config.yaml
num_hidden_layers: 10
hidden_size: 384
num_attention_heads: 6
num_key_value_heads: 6
head_dim: 64
intermediate_size: 1536
vocab_size: 2048
hidden_act: "relu"
norm: "layernorm"
norm_place: "pre"
norm_eps: 1e-06
positions: "learned"
qk_norm: false
attn_scale: 0.125
bias: "all"
tie_word_embeddings: true
parallel_block: false
extras: ["capped logits"]
init: "normal"
init_std_qkv: 0.0203
init_std_o: 0.00455
init_std_up: 0.0203
init_std_down: 0.00455
optimizer: "adamw"
learning_rate: 0.00095
beta1: 0.9
beta2: 0.95
weight_decay: 0.78
lr_head: 0.00911
max_grad_norm: 1.0
warmup_steps: 361
schedule: "cos"
final_lr_fraction: 0.1
batch_tokens: 65536
max_seq_len: 768
doc_mask: true
train_tokens: 300300000
max_steps: 4583
dataset: "wikipedia_en"
MLP neurons of a small language model. Each row is named by its layer, matrix (up: input weights) and neuron, and shows model dimensions 80-207. Each number is 50 + 12 x the weight over its row's rms, rounded and kept within 0 to 99.
After each neuron's rows, "fires on" lists the tokens most often at its 100 highest values on Wikipedia text that the model never trained on; "fires in" lists the words (lower case) most often at its 100 highest values on Wikipedia text that the model never trained on.

L7.up156:54 52 41 46 39 38 42 53 67 34 63 61 55 34 60 58 66 39 36 48 51 65 56 38 65 33 52 56 57 49 42 44 54 20 60 63 64 31 60 51 49 42 59 30 57 59 67 57 46 70 37 44 37 65 65 50 33 58 47 29 61 69 47 66 48 48 34 47 33 32 51 52 41 46 54 64 45 68 34 59 40 49 54 58 68 48 51 49 67 34 34 59 56 39 76 58 73 35 67 42 45 41 51 55 66 50 46 34 40 44 61 68 74 63 33 45 38 55 52 44 66 69 54 61 44 45 60 46
fires on: " on", " On", "On"
fires in: "on"

L3.up823:61 58 55 54 36 76 55 29 51 45 35 55 46 66 58 43 59 86 54 54 38 48 46 42 46 54 64 80 37 47 48 59 36 43 55 53 55 71 41 20 51 58 47 47 35 60 45 56 61 49 49 25 45 58 75 48 35 21 55 62 34 60 49 39 48 57 48 57 47 43 40 39 47 55 46 44 54 48 35 59 60 45 44 76 39 61 64 75 42 44 65 54 44 63 51 79 21 49 40 63 51 38 45 46 42 53 33 43 34 59 63 50 44 46 59 41 64 50 39 62 64 53 73 42 61 70 50 59
fires on: " Royal", " Best", " The", "The", "th", "est"
fires in: "the", "royal", "best", "television", "museum"

L3.up804:25 53 55 56 61 51 54 32 84 63 60 40 57 50 58 38 37 57 54 49 44 65 68 59 56 42 70 58 41 27 57 41 72 48 72 64 68 39 45 56 36 60 58 38 50 67 60 41 34 55 31 59 49 25 64 38 43 59 57 42 37 46 56 51 52 51 38 62 42 64 44 47 58 59 41 58 36 76 28 77 71 31 46 45 70 24 52 50 40 62 60 60 53 36 57 58 45 59 58 51 62 40 48 62 46 45 46 49 61 59 34 59 40 41 59 35 48 52 48 77 59 47 37 50 43 39 42 44
fires on: " place", " date", " name", " title", " form"
fires in: "place", "date", "name", "title"

L7.up1491:45 39 65 41 67 49 48 43 53 42 44 21 68 50 43 47 47 47 54 68 44 32 49 64 61 47 55 48 49 55 52 64 35 37 53 62 38 34 60 35 41 43 49 53 22 45 66 44 59 57 50 69 65 43 56 35 59 37 58 48 62 38 42 53 45 70 46 59 37 52 37 58 66 40 69 34 68 64 54 45 56 50 83 39 69 42 53 30 38 41 79 60 41 61 45 55 35 64 64 63 36 57 39 47 60 36 74 60 68 59 36 29 45 58 63 54 61 60 50 71 79 50 55 70 39 38 47 69
fires on: " as", " As", "o"
fires in: "as", "also"

L6.up870:41 53 56 47 32 35 49 20 47 28 54 67 74 36 40 69 57 37 63 42 44 40 59 74 73 30 68 85 48 44 43 31 61 25 59 63 60 56 50 49 33 25 46 54 66 43 41 63 44 47 30 42 57 55 55 34 59 55 46 44 39 56 52 69 52 60 58 59 43 28 53 52 42 30 47 49 38 51 48 55 59 47 42 40 70 40 59 23 44 44 71 50 46 51 57 71 53 53 63 48 46 49 41 60 72 65 64 62 55 50 44 41 65 66 49 48 48 61 49 67 58 49 65 56 46 45 50 51
fires on: " was", "ed", " re", " by", "c"
fires in: "was", "preceded", "by", "succeeded", "died"

L7.up465:51 60 45 60 53 49 45 45 48 66 60 43 56 35 72 48 24 44 61 50 45 53 40 54 39 50 53 57 48 51 46 39 42 57 39 72 56 77 55 63 45 35 53 47 44 51 71 47 49 61 36 39 32 68 39 43 77 42 47 38 57 83 55 54 46 47 56 52 46 28 64 44 40 37 50 54 44 64 43 60 30 42 47 35 40 40 63 59 38 45 51 42 54 57 40 50 37 38 40 43 62 50 47 48 60 47 53 76 71 47 58 57 48 58 42 28 30 60 46 47 81 41 37 42 54 57 72 64
fires on: " with", " and", " on", "ough"
fires in: "with", "and", "on", "although"

L3.up1091:50 70 49 47 43 59 55 54 55 53 49 34 36 63 46 62 39 51 44 59 53 52 79 61 56 64 39 66 62 68 51 53 48 61 57 60 66 42 35 53 41 55 52 51 65 56 50 46 39 48 90 29 56 32 47 50 31 54 52 45 50 54 47 51 49 50 38 63 42 44 52 22 68 45 66 53 49 47 60 52 51 51 53 52 76 44 74 61 59 65 57 56 54 57 38 46 51 62 52 53 63 17 57 34 67 58 55 41 52 52 55 64 60 53 54 61 42 76 36 66 56 54 44 53 46 44 49 45
fires on: " team", " term", " player", "che", " group", " band"
fires in: "team", "group", "player", "term", "players", "terminus"

L3.up1023:35 59 54 44 67 50 41 68 46 28 45 55 41 54 51 47 57 48 49 43 32 42 77 49 58 58 58 65 79 44 53 34 63 50 48 31 46 65 63 60 40 45 39 44 33 56 56 69 51 44 27 46 43 43 46 73 47 52 62 66 30 56 59 59 33 48 53 58 46 53 14 64 59 52 58 38 42 62 59 46 59 32 50 55 65 54 54 43 55 46 33 47 54 48 51 56 57 54 49 40 48 59 55 28 55 51 55 70 70 84 65 46 67 51 08 27 67 50 48 43 52 27 55 54 40 26 58 36
fires on: " other", "id", " local", " children", "ish"
fires in: "other", "candidate", "local", "children", "others", "historic"

L3.up1339:46 26 55 61 73 67 30 33 67 41 69 46 40 41 48 40 38 74 64 44 54 34 55 65 59 55 39 45 44 43 47 55 32 49 55 62 33 26 53 59 44 49 36 43 53 65 52 57 66 65 73 23 50 57 58 29 41 46 51 50 78 51 41 48 39 73 48 59 44 52 67 45 50 36 42 42 33 53 65 46 61 40 66 42 48 57 54 41 62 41 59 47 28 38 43 67 30 57 34 48 57 61 29 33 61 52 67 66 68 65 75 26 60 42 52 54 76 59 48 46 64 30 59 58 60 35 50 46
fires on: " University", " School", "ute", "form"
fires in: "university", "school", "institute", "information"

L3.up631:30 58 47 75 53 35 75 61 71 36 64 50 41 39 43 68 59 49 56 52 61 35 37 55 51 57 49 58 66 35 50 46 73 57 34 78 49 45 73 65 33 37 64 49 56 47 55 16 52 58 32 43 49 66 36 34 31 59 47 60 56 58 46 56 53 77 58 56 47 57 53 37 38 56 54 38 26 59 55 44 59 50 61 57 51 62 58 55 56 38 47 33 70 22 32 68 58 71 39 47 49 51 49 39 52 42 45 55 46 70 46 10 51 65 38 51 49 56 39 53 41 25 41 60 55 49 29 81
fires on: " at", " in", "house", " school", " building", " House"
fires in: "at", "in", "house", "school", "building"

L6.up69:47 49 59 39 54 49 49 47 57 34 36 38 70 43 24 61 53 47 35 52 41 39 35 46 56 48 34 70 62 57 50 42 46 43 33 44 58 38 25 56 31 56 62 43 52 41 42 46 50 46 45 32 49 67 45 41 54 44 59 63 63 66 49 48 29 54 41 80 45 32 46 42 77 29 59 62 26 34 38 77 67 62 44 49 62 51 45 73 48 49 35 49 50 35 34 55 43 42 47 52 82 44 28 52 47 66 54 34 21 40 56 56 54 61 35 68 35 49 46 61 56 69 74 53 56 61 42 68
fires on: "U", " by", "s", " U", " an", " vi"
fires in: "by", "aus", "uk", "an", "us", "class"

L7.up1120:46 55 72 43 53 58 30 53 62 45 43 31 61 52 65 60 54 55 31 51 60 65 52 57 69 42 72 53 63 51 54 61 51 52 69 48 48 64 46 62 36 56 50 43 47 67 56 20 58 39 36 30 42 57 57 45 66 63 48 29 37 75 43 67 40 53 45 65 51 28 24 64 56 40 67 45 32 52 43 68 54 45 58 58 54 45 52 59 65 56 60 49 43 32 74 69 46 50 37 50 36 24 16 63 35 57 43 61 54 48 51 68 50 63 28 67 44 67 42 68 42 82 62 56 39 43 42 63
fires on: " 1", "1", " on", "8", " 3", "0"
fires in: "1", "3", "on", "8", "0", "9"

L6.up511:42 63 53 60 53 75 56 52 52 28 49 57 46 23 21 65 39 71 42 53 47 48 40 67 48 55 29 35 50 53 67 51 50 52 54 63 42 39 75 59 36 30 61 62 48 54 54 50 46 77 72 36 42 38 53 48 70 40 46 44 64 61 44 69 49 63 65 53 46 53 51 68 13 15 53 34 49 46 48 52 55 46 51 58 69 61 58 52 50 47 60 45 63 51 51 80 39 60 52 52 50 47 64 49 47 86 62 61 46 41 45 47 56 54 53 62 57 51 50 52 49 42 55 49 39 63 52 64
fires on: " in", "n"
fires in: "in", "southern"

L3.up543:43 61 51 40 91 44 60 38 68 53 49 34 33 45 54 46 49 60 60 47 49 56 46 51 54 61 59 67 55 25 49 42 65 45 49 58 29 37 57 56 51 36 47 43 58 77 46 62 59 41 33 39 49 48 68 56 54 55 46 28 43 61 81 55 54 68 63 51 46 34 36 57 59 40 54 54 60 52 60 44 49 55 74 45 35 32 52 51 65 38 58 45 35 47 58 65 55 55 62 40 48 49 55 47 59 47 50 68 65 54 40 39 58 56 42 53 64 58 51 61 54 29 52 51 42 57 30 63
fires on: " is", " the", " as", " was", " former", " known"
fires in: "is", "the", "as", "was", "former", "known"

L3.up719:47 56 53 69 55 36 75 71 40 50 39 49 59 56 49 79 57 49 29 51 68 51 53 45 64 49 55 42 43 63 57 52 48 34 42 53 61 34 46 25 57 57 58 41 69 47 48 54 46 58 57 31 45 35 71 43 19 49 42 25 52 49 62 73 58 56 52 52 48 38 40 13 40 57 47 49 74 50 57 56 43 56 48 63 38 54 43 43 49 68 46 73 57 58 54 49 54 60 47 33 38 20 72 52 44 45 48 33 47 46 54 35 42 51 71 48 62 68 63 41 51 79 49 45 53 49 54 46
fires on: " it", " him", " up", "press", " down"
fires in: "it", "him", "items", "himself"

L3.up478:22 52 54 54 77 42 54 56 56 47 36 51 52 57 54 56 56 64 60 42 59 45 59 58 50 42 66 54 67 50 59 63 62 42 54 19 90 47 37 51 58 50 78 37 57 51 61 57 49 49 46 52 44 36 60 65 59 64 44 62 35 47 68 64 56 51 48 51 48 46 35 29 35 53 54 61 49 43 46 40 61 59 47 52 54 60 43 38 33 61 71 52 55 56 44 55 39 22 58 47 44 55 46 52 48 39 60 69 51 40 43 62 27 76 53 37 39 37 40 52 60 65 57 68 44 41 39 31
fires on: " is", " be", " w", " W", " was"
fires in: "is", "be", "wodeyar", "was"

L6.up445:47 62 57 59 51 51 42 64 75 51 49 60 79 30 61 68 53 46 38 48 51 50 54 65 69 46 33 47 55 43 39 31 48 46 31 54 53 58 50 46 42 48 45 68 45 49 66 33 59 55 35 45 25 41 33 60 57 68 55 51 39 55 55 43 35 55 50 42 34 24 35 33 34 50 42 62 55 55 55 42 60 35 63 51 49 51 41 46 48 61 70 66 43 49 48 47 72 58 51 64 35 54 57 42 39 58 57 33 53 19 38 48 48 51 55 58 46 43 47 59 78 48 44 46 56 48 43 54
fires on: " her", " him", " up", "ar", " his"
fires in: "her", "up", "him", "himself", "his"

L3.up104:36 69 50 44 57 63 60 48 62 54 54 75 48 42 57 33 50 48 34 80 35 73 48 50 50 62 58 52 46 48 46 39 46 61 63 62 57 43 46 54 45 51 58 35 60 57 50 40 42 61 24 48 50 38 51 38 58 33 51 48 47 47 61 35 55 61 48 54 47 43 47 64 25 36 50 48 66 58 50 39 57 57 54 57 41 58 57 41 48 39 55 50 38 53 57 58 47 35 47 59 63 65 54 55 57 38 58 54 34 39 52 32 51 44 41 53 37 58 84 56 36 37 74 51 36 65 40 72
fires on: " the", " of", " from", " that", " on", " The"
fires in: "the", "of", "from", "that", "on"

L3.up500:38 50 50 30 67 25 52 71 38 24 46 51 54 53 46 56 53 53 42 49 51 28 54 70 36 50 43 45 58 33 50 48 70 46 71 44 59 41 31 52 34 40 52 50 41 41 47 31 31 47 40 35 59 61 41 50 54 47 53 50 59 50 70 47 47 51 55 52 48 46 45 45 49 45 31 79 50 57 53 38 53 51 68 35 61 51 64 26 53 58 62 39 45 28 49 44 49 49 63 48 50 46 65 37 48 57 60 41 36 66 87 53 74 55 46 43 52 54 44 47 41 45 49 49 54 47 44 27
fires on: " was", " were", " pro"
fires in: "was", "were"